{"n_layer": 13, "d_mlp": 640, "init_std_down": 0.00702, "lr_mult_o": 2.0, "decay_shape": "linear", "final_lr_fraction": 0.05, "doc_mask": false, "steps": 4493}
MLP neurons of a small language model. Each row is named by its layer, matrix (gate and up: input weights) and neuron, and shows model dimensions 0-95. Each number is 500 + 25 x the weight over its row's rms, rounded and kept within 0 to 999. Numbers have three digits each. A neuron's up and down rows have the sign that makes its largest values positive.
A block is one neuron, or neurons of one layer that tend to fire together. Before each block is what it responds to, as a language model described it from the Wikipedia text at the highest values.

Description: Middle fragments of verbs split into word pieces, just before the inflectional ending, such as h-av-e, rem-ov-e, deliv-er-ing, warn-ed.
L10.gate20:499515485486480550510527497501526541492541451463504487494525504494519478528535516481522524481546534512516486491522504475483518499517497530526477520532490478516470487476494489507495522472489474495497454515503484487513463488531481462484529477495521500441569505463487494519549476528549533502
L10.up20:536526501512471488553510492512501571453475485511444500487501511432515512517436516517534512493508513483503475513479515526497505519508505519506506491510493482481471533501501497551514498474494523506474534524500488471449486506521492457472503504462480464471448423485482520497492549522501474497
L10.gate164:541496488550482525483514501511504534497469540486434546441503478494517494543488471513487529516467504547499507450482498494491472504508441549559532478461471485486523554501520494484538506512495477500472440526470533482513517525493480470525546496488500509470474514484515453463479465490541463500
L10.up164:492512464505504521500550506488468501547530520474525557490487489505493482496479475460521472526526573542473487522460491502490494479484511473500505491534494507499493519478503500538527485479489466519502461514496572506467501491484503540521538455486529503509487496493517489470489460494512517533
L10.gate249:474563501503505487554478536535512498472542539497434510503500488512500500507493471516486511486507534469531510519496494450518534534490487483545510534494506544522496493504537532524521496493557476494504508471483464512531525529529477516478489469530482479478471481482524491490490497528550466474
L10.up249:538523458487529462525484505528522499486493499525495518489509526517519500500497505502486502516544516492493505539485524458512545531497444526503516485541535474496499505498518512479505481512519523467490517532497489513490433534495579476473539494476494444486501513484476522479502503520491486461
L10.gate540:457514517474513530476526483547443516518479488518507504507498439525506497526493542463498534489491485477531508506509508498506492480517469518499508483552531492504525519490490512465506469522510496515441503490482515500481520514492475511450515477528481482465510487478446504548494488536499479513
L10.up540:528503463533492458494480490538533510507497539552482492478501508528537481476495495468465511492512481487464512448509525487511454538479541527509516513509461477516528506484536466486418514489475451477450524522505522472505492465481463477522482489466519518475499507495507512521515460529497531494

Description: Opening parentheses right after a name or noun phrase, starting a note such as a party, role, date or abbreviation, e.g. Taknes (LL), Superman (1978).
L8.gate451:518529458474509521468439520464471486542507514492463475489527488495491480519470498449467498501454495500507485510447531484477504516533485506510475505474527559572508486494520496478477473493524503465494520512468494500471484469516473501452584521495452503480517513539487488490502511517519499476
L8.up451:534492542507490513463494469509531519501482492491477531467505492474485495529484523492489521548534451521500496499488489520502515488506497486541502507496566518430522515538494522476483464499480493495494512509506499486508507479547503527530507507558524520524510495497497475524478484458522475507
L8.gate539:497532526518569529459498468493496470497471488531511515502492515505509503524504515493510487515508509469577514523481483512511482473558496519503495480463460560453454498490484464479503496462520539458531470523523491506528497456508492481487525477504466520521504538538487514510531497487516462489
L8.up539:493528521492502497496468534525527512507534498518439500501455496520508535502487534490473443501496497487514479487495518483517491524483487537475532503499497464509471520526530537534487481522502500495512521504498484498521462475499487489477545519527493535478490507544481480525484459489476535503

Description: Semicolons, and sometimes pipes, commas or line breaks, that end one entry in an inline list or table row (roles, cast, species, tracks).
L8.gate552:523448504518516493521495503495515446508509474514485482482508487488495505495463501499505520532480468456512503468520475500507469466507524562538533511540515506521492517525521518492526550500495494535476534487502490496482470493504479499482494501500505462502474442483497491542489513479502520507
L8.up552:502497481522466522505497508502528490430542487490527486452511505474502527523493530467489536483512475476539477499526470478491493470504495528534520499552492524517443473498518499489500525502493521469500518503470481490498492510521489495486546505511502467447469480531475509504479487479498484506
L8.gate569:515482494507511523556495513508506464501491481482523482502484512509434519473491535529484510522495512552479505505517512464474502501523487523509510510542507522511508466517508515527517529517461502522515490484474513521464499512490500477518483432534499471485502474514514467504524467451477492438
L8.up569:499483474490506481494549501452506537500514485478462472558487520428438469489493534502512501495469486507532533514504497458522536478461511471506527484516529518522514513498514479455496479483518477489498518477492474527490489464514530502499496512493506526515464476512490467510495496480521509521

Description: Prepositions, chiefly by and also with, to, for, that attach a following agent or companion: founded by, authored by, sessions with; occasionally mid-word fragments like ter, ch.
L7.gate6:531498528538552505483440483495465519514490515473517476470522501506521480500521544474526544520461519526426482474508523514509496513510526512497469497462509495483545448506521449474508517524509521498457510491558493450457488506500497507472509531473530496524486483506462533533478508509544472509
L7.up6:515524494471493480537484487510476535511524477553470503501483496520504482487522517506493515498544520513465475496507517492497516490457482464506540503523522448495459510476551521493502511492530495532516530515508462509474470518517525500527498468498471462486488484489477577481500475484475543549
L7.gate111:517534508507541515491514480479522513502547463466476558507492523483533470487474496507507516497495469517493513523517471493486468504496474471519492484524502543490484533438501486551530517449553571524468487499496486473512481508489538504543496506476512491502552549494469504528492490520549515493
L7.up111:496499499492520504520531494501483491534545473543510462471500518494496537482495507531483499487531491521513485503472470484499558474501466503452498462510478511525497537458505470501505491518548517512510500517479470451489463467504490430473488546493509442468476523475515455522517517495487518473
L7.gate299:497511502535472526545508495502441468520507486450493530535494504549532523464462485492504505458483489482522524457513471488535525493488502482509523492446527516483537523466492519484486516481533493481510495473539468501499521532517474486509498466457530497486513495530515475502517477499556498469
L7.up299:479542500547501514478487466513531471513526488494490512469514474497485498535486489513480528521497513514534510496500557545502471503486528464471525517540558505498500494474487517537502496511530504420487497489457508477544491515468496542480507449467499457514483485497503499481512449504524505482
L7.gate452:496482515495533523495469513477480517467505519474493468514524522503526529474474502514495499518554525501469532487526458461498502483525509502490499489539523513486484556532512529454465502480524502484517507513486505510429505486470496504494497514497519492555495502493475577455515510520499480541
L7.up452:497515536507505519508442519511498517518505503496499526498499503498518462474472487487511509548516518490502483516503491492504496515531498511494514523514471462501510470519471468486531535535518497506536513500421489478518433532494514514463454508498495526501546529476507490488516506489540512499
L7.gate464:482532499480542502507446437511481455553485527520483500537534529517515476477500478523481458518502516466505431506498526534508451521505498495454511480506458517470485514492489502544539448509484511506498512497509506507521518544548523522485491474485502457534500453478478516507538509525505477516
L7.up464:508499472459524509496422509465538504517502505516497517498511534512489507459475487507541517528480474502502467536472529500451505470512508508464467456506482509509501461493542500435490519486510547519469527514502482523518482509445531479493505528547499470485513460534506527507493512503520511480
L7.gate475:551537493463512523496509489460554508495482491493498553543501532502495504473522519509493499483494466487544509469493430503506485497500494559490468522530469493457507471502475493500488483454483475506447520500482500501467497478488527486494514509510479497520558485477438485469513477497563510504
L7.up475:501515533454478497508464516520486458567508501536467516502520522509498494500436528451489457513491530448487536516480483509468521484446534510496512516489505501503504492515482444497510472535486504473475486520501491524489482468513507530487509485502516535529522488512530520508502473544493489546
L7.gate523:519528483577505460506515504499486525475552543512476512485504547495523506500443565496491502521515517512487505461510479545518461499505451475542490509519488519510480498476520459482536485492538478504490494485498472500532533517492484501482531515478442493504500480526522500515472455493509482516
L7.up523:506488488476501505465481505516517524520523496530469536572497500500491499489460483512510470480447489488529512468548456511482511517474508504527516501444480514514464523506511538444493505505529487418504514511470511527501500467450523462489535492500456522510463553496504532529498513480562515481
L7.gate549:474523529502494435515446445509495513499488466482489494531511528483516487502532464536505442523500476443526512514525513473471514520466506530503454492530447491499465497509505482486514484497502475489450501471527486526471483502512571504493530492525484493516507488516496498487468495540539475463
L7.up549:516495460516495519499514520504455461484516486452536512484500525468521475524461527484533527512499550493532524494523499487508498516502459524499464495452465504464501480477539458492473489472540515541501527498510515480541496495476435482513515484467478459489536472528495492516506522499497520475

Description: Column separators and semicolons right after numbers in sports stat tables and score lists, such as 2–1; and | 6 |, plus scattered mid-word fragments.
L10.gate174:516487524459527485511479452525492524548462500512483507458483491467431459464507457532513464506510510527498526505529483509497463530472509589504458493509530533473514498502512471482516554500480491519545505487481505512460528510499503551500486519516482495495527501491534508475493500507478476435
L10.up174:519458461488540464531482526474470494497513524512505507546574518523523502510463476503487505533494510519478492466482506508492515515494560477464502525489500478514514513511538470524481509518524490475499467514496503487531493506486515505512512504469480477492468499509531502458456511489561493526
L10.gate325:479497517470541466496461487518470540486468469489481507497445532512460498493520512502443490528493491492503476531512492475479490496458499492464520482512484526520471476490486512504509507473475523485549506497499500537493541509511535510496486494483479549463517497528496483527494486539476517529
L10.up325:505496475535504527507535466482443518476461470476511520503483484498496505476510477444514488492502508463508524533514468480490539508489560518541503503490460482472459505528463478511488478497522476539503529480497522470515493489536490483487509474509465476500522535496460554493516537554469478487
L10.gate346:493529489531483503480478497519520492484509480471500532477485502491514503510493518467504545497480498451525503460493523442541476526469470542486500467506528507530513484520494537521483461542534495493531496526497444531492469497527491501507531480507512488492554486508522535496539495459524516484
L10.up346:469468466470521481521524488486522488543487473470505526532527485491480508530489503534506479522494509487540525531493479544497451506462459509494508497455537496492505526489481476517481501536439471479478515521522474490489496473465518513496508477513560489510531487476517502512459528461501521530
L10.gate519:472478513492493541544516525491504480484468544447470480509512523471474488539474482528463466497450514519529522505480468470537519470504490548557507518526499471492517527516496486496557499491501481482536511478506496492493484488499460510518546510506495562478544489504480532498447503486526510514
L10.up519:461497508476512538484484515479508474495479527491450489514527524439485521507482534492519521557473490479457506468513486509539499455516518490557527479502476557530484484502505491497468478534547491483519509476517506480498524504472540526509457491506477502481536512520508455490483479510463538493

Description: Commas, dashes and periods splitting list or table items, such as thousands commas in vote totals (69,690), "Title, 1983", and "Hotel – Producer".
L7.gate46:487439452481526498531529455501437469488453514484519519475517466463513519504474508466537510455448505480499498502503517509499491471540486449461486483527472546516489474533493502478550506470469518490496484489493530466473492532516506510474540513475548522551482509484490494529510478504491528483
L7.up46:510521525517477478501537481501497495500476471505572513524502445493496573497524501474479487524486483504494475524540500525556532494490487488526519506462519492533465486535466508460498514515480506450511480501490496466494482494525574520504535482508481496543521465495519500514459493521474522503
L7.gate160:519492497517477451526497479486536501497502512495448512460527489478476504518482522499502519509525467477475522535441477476539535515539509466502502474473484512512540489522451506469462477529488500502476532481496473480449445536487479489474509524484454482480498497533555483525523487508518521525
L7.up160:473529496464521526471496498556498458523484489476531512499507473535501525418510542479499471505499486478476488491478534506499503493514470503480513444489522516533535484504511512490483480501470458536530499517469478522483539507451498532481517525474489512465532538447503503460484480487461510517
L7.gate214:519516505494534488510479495540516472520513522476514507540507431500533477585493492485495531472536491514492488531522457517515491488512467493472505490510479454516489511512488492541493495500500459517473485536481518544521506539490529504469526507489471475508578491508504508498498514463486468479
L7.up214:524480448511519492484485507510516488501450510448471476484503471496500507506497506499538557488524523461504526521537494505459476460500505465486531457491466507487480479525520463498527490506472467514486474559517506516452508488435487502480476554521451466438449501497538484524485515497500492525
L7.gate239:523509450547502513517482488515496474504463489523525504468508455516511493454520504456464489480471478529509476519518542498501549495524459502495527462522475513522483497507502487497536440525494522494461528478482497526495446497543486476467519485476506517469503516509501528515491514480500459488
L7.up239:510492519506519516476546469474508455458538550507459506501435554503485516524479504482487544490506530522488456516518489520492527454513513496468469482494474510518504512511490459474488523515476513525524496531513494535472512482493479470468546543457528505479465537528501509502503451549526511473
L7.gate276:527510476440541528468419499465532468429520493486503486468495471509491479468465517501524532488512512472525491481496475517463520505455505486458518476514469512545504485512508496475501494518543525490491506495533506477453471518517512492477507486506488498525510534498453477527516506490502515487
L7.up276:535478515523502530482470568551513522454499475485547467507514509486500470439466468470510493435470486488501463516464551506480554498511514443473540554502488461509476545473497478512536506502485535518506517504470474476482483515490485550496472494507481492495495524506490543475474464451488488519
L7.gate313:482539494501459547463472486499502521478484499476516530530539455538522475459479459503482479479526538511499560466497524513513502479481486518502492493500496500514492535495487491539541524501492470467474480499506521461485498498556531479449512473509554521514536470506512537498499495480506485537
L7.up313:453538496435467497480483540508492485499504527496488462504501491514513489505489499516487463446499444502499509526485530499513509500493521513475524448467502486529516473527527394443496524480475499487490508500482482505485464544515509500501487527476521532454505523505502544448524491509472512520
L7.gate460:483487499494501504470502487527504471531473541464544482505495464487494485494507493466505527487490467496515503483516509520475504476506458506483545470506458506523468523536496499464533487518479468471513502487500484481494503509492546501528493509465498537509548526504517513481503525499512513490
L7.up460:453483500501455486475471501537492510487480486510516523455471527521484479496475494539497490462496487529516561502521520491515467504544478529532478487469515573486550499500465543470482533495476507470501479502488479485426505494494494433511544521485487474489470527514519482516478476519510498513
L7.gate514:486475504527485543499514521462465516529482425523508492524489507487523502491497507533516477500526507499493552484523519493511533482484505484537527523470505511541532526530486439447527484517497484514511500482469496475477467521493510493531520463515497531464502492498502475492486497516460559450
L7.up514:494463471512516519452518545507491498559522544505485499443528470499497520519499474470458480483450509508488481499538535481524494498510540537510506486518480515499525509480474467526493487476512510567503516465535472494496495475494491495484454481482452517481517502475478530488481506523504543480

Description: Semicolons, pipes and colons right after a number in sports result lists and tables, e.g. "0–0;" or "0–1 |"; also ends of sports-season terms like draft, season, Cup.
L7.gate116:503482525520524477487499459504491515513482484478516485465522508525505522488485499488490487512487471471434524548501519470491463487516497441502492501488506535503553497528461486495549534465467487502539502461463521480483497475533496476489545519543518466504493523487507510535504501454488477468
L7.up116:493449469512494472472494501555518504489513481482494465501487509490472510500545498506528448519483453533476534514458507486479527546567538481518505532465505473509495494493541477529528531472469495530477523529502497502484530474484540467481479459478520476555475516511510526466510520521488473462
L7.gate145:504492469529440507502491499492466473518516487505495519491473508509517527467490520463487521524452503508527530469495513500491482479482498511511485500510505519520542528507544452488531529473500467477481480519488518476486510505529483546518508474501538532479477523509469559490536486494481548493
L7.up145:483556493492498523541501464542486487499507487460457491527499461472478514526540520513511510546483452460477512475537525506506518506482513453523467510495485504494498519486510487520509478494532502485534474496483523500504477525459513500500447497511529473482525494547537554502444521471491449540
L7.gate244:522500524482456480502457539446537512522483550502502472538507499466477495568536472504507512504514511532497515518459471510495520486463507480442528488483488522472550459501521526511542499481465490483484488523482507459496511489524508482539486495510484474468472456511490536483512498495501507449
L7.up244:496507457484494543512496515497523502467519508474479539483470459490552532477507477519529487478502472495540489528518476542479476505470543488455468468508475540495560465543483508481457511477460517504497476494511446535487513511478514511517515467534508493516467512499506521543522532446525522489
L7.gate301:492497549462526474476465515502488510524499472474476489508459490466491464474536487483454519503523503516479482474456466495507449525542491535493508517502467492473555518505496453508506458499514519471505500506497528487481502472498472456467542482465544476495479507516511477494467478442486557498
L7.up301:476482486462489470465480558494487501492536486439502497483502492524534501515533456505502481509519497500488505582544490493501474520498474542544490467505517486516462542482517491508530507473480474488502514498505499522469545467528534487521469480471522453420473507503503497491432543486506491528
L7.gate328:455456509539483458499483499480493486538490449510506500456467508493473507509533534469486527488572522446508514511501488497466443521519472508524486512521531502512523534501505510481471509505506543502539499529459509495494491449469508525512495506508502508503511530550493514515479511509483495486
L7.up328:500508496522459527524472485488552434504527519476532492517492521504523530508502575486481481495520473499473496526497517505486528475529457495527549457503499501496466512477501507483514527495492538485478482498487519495540519506506500474498512517467483530492503511505472491486536473494479542520
L7.gate350:535494483454516479502475510484467479560512479410470491478484511518514476500524492500494544474481473543503482520477484528519507475540471512530496477518533517532486492511510525514502479494500483491469487504508497476500493451497468473453528532445488479508505478490524515450480536491523520527
L7.up350:502533483524541482441461511496513507529492519486464481473477509525536480474505484516464524493523491521526480515519492489505567526510517518470494487479548458505519478524517515454481465493491493536488503512529521520502554502450513467524523533504504500472472491492482480515567570493535512529
L7.gate389:471476504527495486474504517471465488490505468495529513512479496505490496478486543476526457509539483482545525520512548527494520539497479467508493489494529519487555480467469544520508510562505521464518537500478498506457530490498519481506521477492544522521519526515511479472487499476479514492
L7.up389:536510500479497468517480526502560547489473495460491507527477456472501533501525497471491530488491505475503485503496536584512517523440480549499444489521509504558519521554493520494516517495483505511474475516516499486504471462505478501488486491515485468471473467477486512522509483459471483525
L7.gate576:500485500485467475519446492508475496568508473482530545485505567457442474459480512486490491538502503448498525465520537512518478487552481513490514492543511512538477513522460492522484481523549519516467513564486489517494504481505493513480495502506494515492488489541500468483481528483479486496
L7.up576:504485472483510521517508488513496501515513490462494500507501541459461511470531542493519454518514506491495514489499515538501457493515497526539495498516520520529479514492476496481493515535529519473455497501488499478509480503498519519455483529558482494479526502500481467518497519468464491466

Description: Commas between items in long lists of names or terms, like Low Leaf, The Occupation; also dashes in ranges, digit-group commas, and h starting has/had.
L8.gate594:513471523503516500487533494526510465477502471540530498478466495523474488490505464536508514537508476512515477457479470533489532514544511538484495496501467549540513494486499473475493494538482568509512486462500515495491443497484508497463477462464520505474497484462493526487471489458526507442
L8.up594:536460487430505473492526459539487488474535469461507543479487470470471510487523555494473554500460529496486482524505520521520485440517517502497523503526486494494477525483510435462511485528484522517479515488487490512519507463510523490509488487522525510531506460485504510519537490462533524477
L8.gate597:526492506530511525493526488533505476513455517464505492504523499475504492525487530458479521486570518554458480514460507496514500483492469510500534523515456524503483498471525458485531488532502496506440511461485508460468498465521502506455458467486509552482527536437497518541506549462525489435
L8.up597:532488528494560521517489512535487492468492562498505533472481492507486488523548502492492516507506540487468509473477489462549520520524472496494516484507472511495486501520487459520508443572490477504497468520475506467493460517520453506440510505488544499532479506510486466502466518465469492470

Description: Prepositions, mostly with, to and by, right after a verb, participle or noun that governs them, e.g. deals with, dedicated to, endowed with.
L8.gate242:439525503500491486490513497486458484485479446515478456511516551503501502517482490501504496513482478480461496496518467501505491497553479538485455504512489567471545459504514470495493474497536527530517497508509453504492433498539503532512455497485554502549496521471467495552474517480535497514
L8.up242:527528500514474497497473559537468486505529505497506510479518517538486513505495470502439477518464508485525494485486528457484504490529494542470500538565527539445502513509493524494486491498503554484513519534424453438532471530478491493480538521494506485475531545499499531483530496476514485496
L8.gate379:504524528540485476453511508497515504477489521497505542466499472479484487501488502497508467505519458484464501464529492502482514508572483481520473508527506534488476484462480483541490470536547484457476534526498481451467503513529499508488473495521475471471505529488479499464481530492530514491
L8.up379:469536526495510487486543480504477501516530488514454525532493483494517492485486500456524519496473530495495532470526512472519474497478545493499501509544469488475513457481508477466489504501550588516490528517509531469517530527483496515499497480484513470523482440506497550503473444487469511516

Description: Commas closing a complete clause or phrase in prose, often after a year or noun, before and, which, however. A lesser group fires on "an" after J in names like Jan, Jonathan, Janeiro.
L10.gate215:490546488548512510524472485471488472483508470520498554508509496458498533487547478538496474490503489490483480479455498514495493487508443491532486526511471516558462526512492488528522494545502462503526515497487458522492481500515491496465474517551472458505469480511471502487489472459534454480
L10.up215:473492483487477481464477520493502483484508481538515528479539501477488502510510522526469505479551481506559530532516534506469539476509471462503494528500502513467546509541479469514485525518527510516518499528532467527495502477518485500497476518474524453520480556515504518483523494495508494500
L10.gate274:494540445510454477542535533512440446478497476528472497519471529496516567491483508498516505528483544483470537464517518495494466520543488504516520490485551506497546497490515515477477466439507533509485527513492479493472503488495527415462549473481522455491501503493505525517504484477472495477
L10.up274:479467514470463528533523492514480498490531503500513512495517488513477527499548527464474536470546498484515551463503527504489485485551455539490519465489502532522478507475486455466478496416477522536508502446478495518462516512463532505499519504510462478485476481504507501504547529529489478525
L10.gate498:509485472473512456479454500478488449479460532517487517446494493503528516467502495489540519522500517543518521529474489506487518439503537481547509547476515504474509495453513505526487519513482519545482518512433502490474451460514523507468487508510500496504488498518486497520520504512504487505
L10.up498:525497494500500514528502505522524497457480491536504505506533454487523508495443506455489487516465500501525452553558512488514506513464542545491482477503463509573499472478491479500494458524498497500499551527552512505484449521518522471504502514440496505487537531492506518529490484492462466443
L10.gate507:489460500481502523513494493509547510476519440477518535488495467529514496499487520537520497473561498479495478474491517524476523514528492491478543519558506519503508500544532502544490470495510476487515459485506489488555482476443543476494499504503507511473515462501461521524535504489503478436
L10.up507:485494515448528515518457454527478458490475462507506478546474502548483480507470483505447498557515458501453480517481465489471474511511481510497492494504533484512481525496533504521521509485493487494483528488520513504544491478490506485504505529487503502518488504527553489472497475529515487488